config = dict(
    num_hidden_layers=13,
    hidden_size=384,
    num_attention_heads=4,
    num_key_value_heads=4,
    head_dim=128,
    intermediate_size=768,
    vocab_size=4554,
    hidden_act='swiglu',
    norm='rmsnorm',
    norm_place='pre',
    norm_eps=1e-06,
    positions='rope',
    rope_theta=500000.0,
    rope_fraction=1.0,
    qk_norm=False,
    attn_scale=0.0884,
    bias='none',
    tie_word_embeddings=False,
    parallel_block=False,
    init='orth',
    init_std_qkv=0.0572,
    init_std_o=0.0,
    init_std_up=0.0572,
    init_std_down=0.0,
    optimizer='adamw',
    learning_rate=0.000984,
    beta1=0.95,
    beta2=0.95,
    weight_decay=0.13,
    lr_head=0.0189,
    max_grad_norm=0.5,
    warmup_steps=581,
    schedule='wsd',
    decay_fraction=0.297,
    decay_shape='linear',
    final_lr_fraction=0.0,
    batch_tokens=65536,
    max_seq_len=256,
    doc_mask=True,
    train_tokens=404900000,
    max_steps=6179,
    dataset='wikipedia_en',
)
MLP neurons of a small language model. Each row is named by its layer, matrix (down: output weights) and neuron, and shows model dimensions 256-383. Each number is 128 + 32 x the weight over its row's rms, rounded and kept within 0 to 255. Numbers have three digits each. A neuron's up and down rows have the sign that makes its largest values positive.
A block is one neuron, or neurons of one layer that tend to fire together. After each block is what it responds to, as a language model described it from the Wikipedia text at the highest values.

L5.down71:169089136122160068143116105123141116113118155140136086169137105128162126138080129165153119109166108137130115121074160136081110095110085094168099184114162152081159157122182100087159089119135154167114127139142123150117143128130160160104152140142079149129086151138108094114154129136085142144153135111174134108164180116132110161170090122155171122097163083152084117073161114151180095114114
Responds to: Clause and sentence boundaries

L2.down73:135117132106140144118185151118175128122179077113085158061133129111123135127113070168112149093190136108153066150163146196092156110093067142164128098114107114130167107115143154192197112138093133110158094101072103119147126155142105140147095125076133095098110089159142078086166102105141164117112113096117149155133070158125115138169168125149143076151127160091216118077151116077160091126099
L2.down76:154127129092146136135096094124163137166169188134114120097106124148118107114125094064205122089142136085104101188094120087126165118120159183175152060114127138171106103096112173159138136115102123130101137104147118141110138129098086124133144117146139084119136119167127076112165120170166143121181069156119180077151174087128178168093110149125064174152073083041101129110112102140120112179116
L2.down126:127112159113134087147134144156132103137084092093125092152169166196101095114087126085183109145107125129082128120150203161126089114135142118147122159165060112108153102135153156131174129120122097104127144170107080126082212139202133151085152123079189159128140162161144126119150098118069153164126090098156172217196162122084151122113119120133161073142170141131189160125157138117116182116123
L2.down264:102123132048105178092170080162099133078158084102108087120176123097127162171080135163155112133095173174114139143134159152119167071108159095106114153170187122132143158088086150145119130126133108095067143073144143129105088119098129084123116166108173095112151083100117116142146120084141190170166176143124163165111126179117142112174116095119131129094166183158192128115146132077105161082143
L2.down281:100089132147106144193155081120138118083114143130138090162131183143171160109144113104150143111139113133164101143179097123118144116122166158113129167094091134096113129185142177141108151083094109179147114133090143113116108120127182155150101125126157194130099103094164122095120115173107097175097143108129124129103152125144097120139136170166093124151130131074176136113120133149077156161160
L2.down528:101103100099135155086123152118137129137147152201101110138081127194174131105137138106130117181133115191127121171118126169155085116155172108136179151130110188192147112117129113109182168146153130138123154145117132107147072146140150147129174166184131121156201180128144167139128133161134099112130122114088108128157075121150166080194093142145134108140086112177181073146106126098062125114177
L2.down550:125109107096170146112124129160125145114110093107128132141107114133183158159149112084141149100065129145121121045138136101145135104114121144096108132138142143115187107187162171099094158113132145105153146083114174129127130121114104137120120204162115152101127106156128100150139109150144154114133127116130168134110126119164125172108167146120168176124129081147185092196141176128174129146108
L2.down757:140099117133131146148137112058130129187094119142116192137078112114158123145119149120179178157131133147080073097134108132207190102164111156125114162155124045118112139094192128093104134118119147181155149096120157122167098115143142162116104105123117082138116113159123134145172118183130199073165099156106104126134083162091102106145178185136115186116164152143152098148142101143093108155159
Responds to: Paragraph and section breaks

L4.down1:159100115141158137144141082136171105087119168144174110086163147137147093101081186095044175110163125171159184164137100152162144111136088193129117122177141132110119142179124160132128098088139127155148102093131119101127143065183087203146082127153181135093128160144142126131125113190138164136071132131140144129108105161120124133085137077112167111175147129222149111116120102155126150154195
L4.down148:100159130169095117123045123131152145152064066170106132111101126148161203121062141167126152170143120097124105085100101110126101095083183110115082080111192122089134136169137164141075118161140116142151144127154107095074128118140150112138163067155151112165072163096115158083136161139145138100084147151160088153197134172133072152136130194171165103140145146205177092129096100066148171140110
L4.down158:128039151105103151134102152141166147102102063162124092107156160101148100140122140134103145107143115093126150116074106136118101147096139096103194109110084155176125090149159158137137137117123157159077111117116113160077116153172120090095123179138130157162111166081140125122102148179118137155118119050141152159143159146126154139119093133188173141112139171096147162093154193109121170142104
L4.down260:143113159157071163161104128171132147148087181087138156095099101147132113099086153178161133125164068140161100161129096105099177055153136101178158117083193132095132163117097158176128098114090141184077046107140172130118134109063147119148121143125158147134126104159196074129149138075154093183201069119114139103102131148128095087075115151163099089182100129121158147122152107099129150120115
L4.down323:141163078189041172171157102113109150072082186172135147110116192121132108091097152092166140076140140113135162143146102158135145151115201107138150144180134146107112138109121158100068121180096073174109097113114140159070135106142160127162155136118099123098051149126084080096078184114089129134091065079104157191144136124156125142117137189133132150127095184100157139122148125139111185139119
L4.down382:129175125124120163076129185127138136170102108152136158105066127137098098051077184132123176084132148125154170138090159118132109117112079081127127124126143160070109171148064087147157070172127054106074102142162185166151125154116152129141161122142150089138152127114081112158078224142062127141123201168128169132141135124149124126119136129131100094123068117126096133119122113075183168113161
L4.down391:174102079135158129050141160126092160142159122108171171179075089161138092153181136138124150104149135134153200069111113120130168097154084156110160122152156133112170119090147107102182110135162113162133130113145128134073085109120072108103122110144124106165094101149178064127116057173098136087094168137184097076093135157143126171135126176086156090128081121132112079198145086086154142126120
L4.down545:171099215126091153127159089156153172142095134122159137133131145092106146106050116117116108100152197059106175156097118118134123129152187133185109151169127129107128154155116124140110101089154135160103138121151100154150107137161130083095120120148174158099175167140149172134157112139092152168194189141148119140096132135134151124123145095147129146058163134139143171063098114098102093143056
Responds to: Main verb after subject

L4.down5:123165131147127090121131103119152137163148130114107173066104122122133172107141105131170101146136141104155123092129115093086105128132069052141148097145126137122058152178149092181082086108093114138144128143188145126131136119107092101137102140096154080141087156150081131110124148121095149114057155106147107161127081129199109125109158098151111100118128078122171157115114141102168144097151
L4.down54:073138110136079113114120182153109112091093092115117141151107125133094128099130136184121079160118133175133074113163116087125086073103122077119108152147135132131131080129111135122141099118106096175144151116178129132138081153104163111186116090165140175152120139110096158137123123102144090120104121035117189135173120135044088166076129149199133132167141138126097139083130184115152089154111
L4.down140:063066098126158135172098176054173153151153138117164102130159152187156126144150146135103153090176137096103101143114084133082183156108085173124168101159135199163136124187163139095148095145125116088132166065114167101128134155111104145106142109161129114076109077117143133132178131125139165140062129108134162131187091152185108128114131109132082138111152102077171128093131145140165083164117
L4.down264:133153150130144170123122090108139105079143172152112103064098121139137163117143100138152155115155165117144170150181127124157106069184198071149119107151147100171086121158089143170109113161128165124171109130130062149132174102093092122177144137136180106125202078138105117116149137121094114104144152081137122137107121154137067127170066144172090177155189058159143084162188127149136153140148
L4.down340:146135119105100117093133173131126109097066126106093127111138116131182195175143104154161163136149141103121114100163161149145132144142103096132134151139080165113146099143124156148140154175176160119142108072191155136137145201126124134137183108141071148152119155159136115132155113122115101129113167114162133127194178142121159160152105162139123050048130158150212127098149151136107126139108
L4.down446:080126141113123089092154225154117094182192103097121129168094084156088138129127126199134151117083136141133067099131172128112148138147195122093134079149109149158122129154115146149114040140093172152136122122159096167130176105120191080135068140196093096131129073105109156097134158094146113103134198137145099130186100135121165158120106097121080081133127132087119080107165130095115161151156
L4.down635:110186073172114139142111106123190116108110177130086122136150159172076069235097129049071138146134120155174132163104156110129136102055156093126111127104115103140150088132100171137124138111113112163124099091188154113145078154123119125186189148111115113129133087126159170077140124097174148182135123123149111108061121101130119125159168142147118125179159150119161156167157092119207125154161
L4.down674:141103124102113103136155091146133171167101146117091222133118081150125120119041088101107160090092147147162154117147145148119140172155100141118124120113081104168145119112140101106131050135165108110146155129068052060140144202119101130146097105146163098157132104089135115077111097083162074167144168049050114109193114115198084180154127130222119099174100129182128130167137111122143133137099
Responds to: Passive participle after "be"

L2.down59:115106153154118132114149128143154130159087184197138060131113132109115105161115077133089123119135126135118130116058099106087152082187090172110140118126173164156211113160084075115154124146143138126135138131110165172135133134126089168166132125149132142153151113157145153188081076154137049159096187161082167089187107128151136135172147086081122114144084106138087148161119111166164165065125
L2.down273:163187109210088157093088110154133190093074143165171109130119088133144132137081130065111092123109115154108151108181190170083167158127084163091106152143092066085083127169152116116136103123105063077128129127140125177166124161159077122050139160122115102134101122156116117139124201132137163127153108106138147083128091078192023091154075035139196211097122100116071118129130098139115106118136
L2.down353:150126164087129103117087089090136063157131141146167133150096110089105063138156113094075171171060140090149143157137123197092145104119140122098136084087067109117054107105143092093118126114147144151120126167094191118099156086153105134148107096135098113146072167154145111109151161063132113056156108188111138069088069170120110140174157119177132039101103174174147119135171112127181088231112
L2.down400:184068100141141170118076135090152099173132079098163082136114111187109056144151173123180185145102103198153090132112104069147129161162089092053170073087123092098146148109122097163163189164114164152159082180164127126156145120143120137137134122125133089135148111155100133198130147057096108099137121137117127095165120095132186149079097109171083097118177161122200070180063141095117127133129
L2.down404:144064140106128146105156101135094163096130091109103115143086116075138102205132095106133138097117167114225123152086124153120128215098152115124129123141085091118133158117105136164124139097133140177118092097169140209148085131115155140130143107118168086143161138144173129138096178157156129095110151065143102139109142147120098036088095134160092092129123113163115089081103138088163105120136
L2.down510:153150074075138153100166105188162117104135136151132161184128106064161102125076149077135181149172150175082145105135147122133143166093132131076126127008099114131136123117097152106134131138129139119171179120105102122135133134112153134158156116170131088175106105162132084152162098158111058155128162157105175138144097161065161153170127118166123150111137122102144148078175104135149097137137
L2.down561:133124139061153138118166142106101076090091183185093132125141096155081155142144150164115203150166120104132112126109173106136147125059114117141100129084081088102173124135114133082095187101128182090079115167116135138135072171129129096120107153139155071128111173136100123090149138102150188095075113162134164088101085114067138154142121163117172161101157132113105134146136119071119108086148
L2.down753:121138120196108121120119145133181142161124129129143119162102201092128112137132135156098144091129097123142153148120153190159095108147150132147180052081067125133148104121180059154136150108135140167125097087096114158130108119080179113137152154100104160083105124134149129108128134081079141098137099129171102085143139154109170171113154113169109081175183130099097129059151140079087070096127
Responds to: Word-completing vowel fragments

L2.down27:130119132155119097124122146104167173131068200162112177161144113113140157135084135073108156200123142086173111133103118144081110101179139110137117095141201130121137160112127110189093110083149106169082138137152131125102110123113090146112098172080099140172131162116148172118120173124139153134155119127114077084176094153077135138197101188064093157089111172103182165114118083140138094075139
L2.down137:160131117132141215129147131086109102083129152101132129147127123150148151179123152177061126139177161126192145138136102154137128103152157163129099077115158115116075149087122157125159093158142170089149189135111135153140134104151152130130040113138154124129145099148141120128105193117103196109191127149176141105192157170153100135118155160151135157125139111101175160126193148141192149093124
L2.down165:167133154133112156127153161087079101157178093132125202098135085140107162130128081208133133079143146099108116152094103144132140183163093092164082083142115163076130146099154135107145112142149095109130143205118083117138154131107097171131151114142127094141122181101102179150110157151080126181162153189151085120120110137090109153137120128111188102118186118184166133146180145106107127124127
L2.down216:106107103140114129109127112109158169143148117135095147109178112140100103131114107148138084101145103087109146112163035155088137053147155124122167079150141089090088158130205160111142105126112092121133148116120125143103103130161107082074177180089104111113097122079143144073069181164150215125107140167099160034110139129120120165094131101106134119089097052121174195081125110176106126132124
L2.down307:115168160136111181134142141095147072125143075149175142188116158152134097139131172122141052131190115198079151159177142087172114080100069158167124122120126103088117147113160110140142173119124160045059192123105132072186155067134119100122104173162171133115141133162081127108140126145093184123176141138060095158135115136102142162056124122103099169145156117147132198111134111116114139144110
L2.down412:131138150108135141071155098108124180083138102101089118145067145174076158144133051131143133194159144126092126130152114114177113099111188125153196102170144109180155106151134178132151196125096102126174158076109185102161131149149148136175138106122134135115192114157139171100102058140133132208129070142118166189100130107145163186028137115184067113137125116111155161104165179218139154138170
L2.down632:153132153150147135144087143062152109111129146170143099091120123135146154079131116106142139110157112093179144149128098198133106058094146110138123103130158109110114096129102119114153141080131078087160112101103181193117125167102140083102012145112171147108189096126097164198102127095084126117146185084152157148144150141108106196108078181102122158117169156162154129155106068168165149115097
L2.down667:083167129099154118156122125113111160131078153056177109105174122152098149100119136148124140145129183041157151112154114168106115115103223054099161184127133145076135131117147130145171104093167106112114162106170134139116169161136115135142108159157150155171145094130075077126105099103205139105164082139134141076098159139162139160196139184169147077125102136164188085160148098131134152134117
Responds to: Past-participle verb endings

L4.down102:169126133129055136102124164135116148085165086106098135182155102098128077100110119154083111085060143077141111100138100097109133163132105137125169120064101154139098070179046057153070134130125159181118129123126081148123071170089181125093175194077121121156092100148142152109058139151124125135084134117194153171144201136105107154171114109165102138117126096134121160088153148120112125147168
L4.down105:149137153131145127151109062126152130142103181091114128113161152086121116165109095167116160160155144160110139115088128152105119088130117196143141172168056138124089105167137151068059057151169127160085176082133128123105136143073148170144186157170135110074135121163121168124162101173109075112117116095129113118072085098174059165154133152188130181177123104105172100109150112144158091103132
L4.down203:112144108161072158140150069173079153149124162081092127203148087144126123103142130091148189192096107130113188130128062165118158102176091147055169115166093146106206107100147152140141123107134089130098137165133116077155108131144078165167150158134127129058153149161155109151131113143176100184145133174139107134154096090146146126105159115120182118116170158152188120100112105163134108140088
L4.down509:080178111085165125152166161141085125143143073169138111082153184160094118152144105124159064111190130141146093083138097209110092098128130110142078177162136162164066101072149089104119128107080088148130161097123158149139134125172035106149139119108122160098111115112114093154151125123152142051117162097140149148131139104144130050146136147125142131100055134151080107088153138153135144098086
L4.down510:134131128094169072182108127094130151115135132138144169133108159114117159133172153102167144143142101142109217150039140145110149179130151135158194125106116128120113081142158112173175160158135117077134091095186138083098069153097101176120109133175123123087087134112129167185165112165146135114102109124157122153170129114104091120187198047130087137194085144088149134113122154122102104127192
L4.down640:136111128173141144085177111124134111120122097168126145118116122149126119123144129138130098095155128182171151077101100099109084135128126200133135207108126164139102116113099105098120156118088122125156151119149214120097112127161098132139120086164153110135094106123194125056154132158119136101162098115169102108100179150146193152086131126086058123076108121077178180145135162126073102102141
L4.down689:086115164159105106129144108134116147133076179058102112076100230100084143136080105099146174049115119166166123120116134076151141128105121106108066140109106144183139140166154164192139076156150107153142076146164139158087141080093145148122185168141108157081161131174141077071106129115123144111145122089074126108157145134145106119110090150121150081095132134114177072157128154139186079118121
L4.down710:128197129160103146139112139114089126130096106082148091166142121064117138116171126157157152052055085138148109121188137137151043154148158082141171051077146107108104089131042109132113161156160175168125073192163136149136114117104163119068160161133147101113158175132155146129147164121116132154128134124133090130107166167078112166097088112115159084132146157126135152176128167102085128167163
Responds to: Word-completing subword pieces

L5.down45:120123134158154131094071190128099172123164147149152115149149137178084107121102152184093116136117115132191058114089123107131118127104123174102086069161150157135134101128103158120092088076124138138189108129105079128062089094122128124132156130111144179084108139124154155086102127150138167131139140115154138155144159146112136119093076130141136112177120117089158099146191093076071173157121
Responds to: Passive past participles

L5.down715:135131162138169140146122092145169125157111145095088140115146087117207133098127164125162168128132199138081170113116126132139142117158048104140115156056172130082115179114056151132126097110134121158140068112134111061095108168203083143110098097125140087080144155141154057132157177151133146094084139070116177182144128141135144167101133131143155124136139094166233133155136117100186052145160
Responds to: Main verb after subject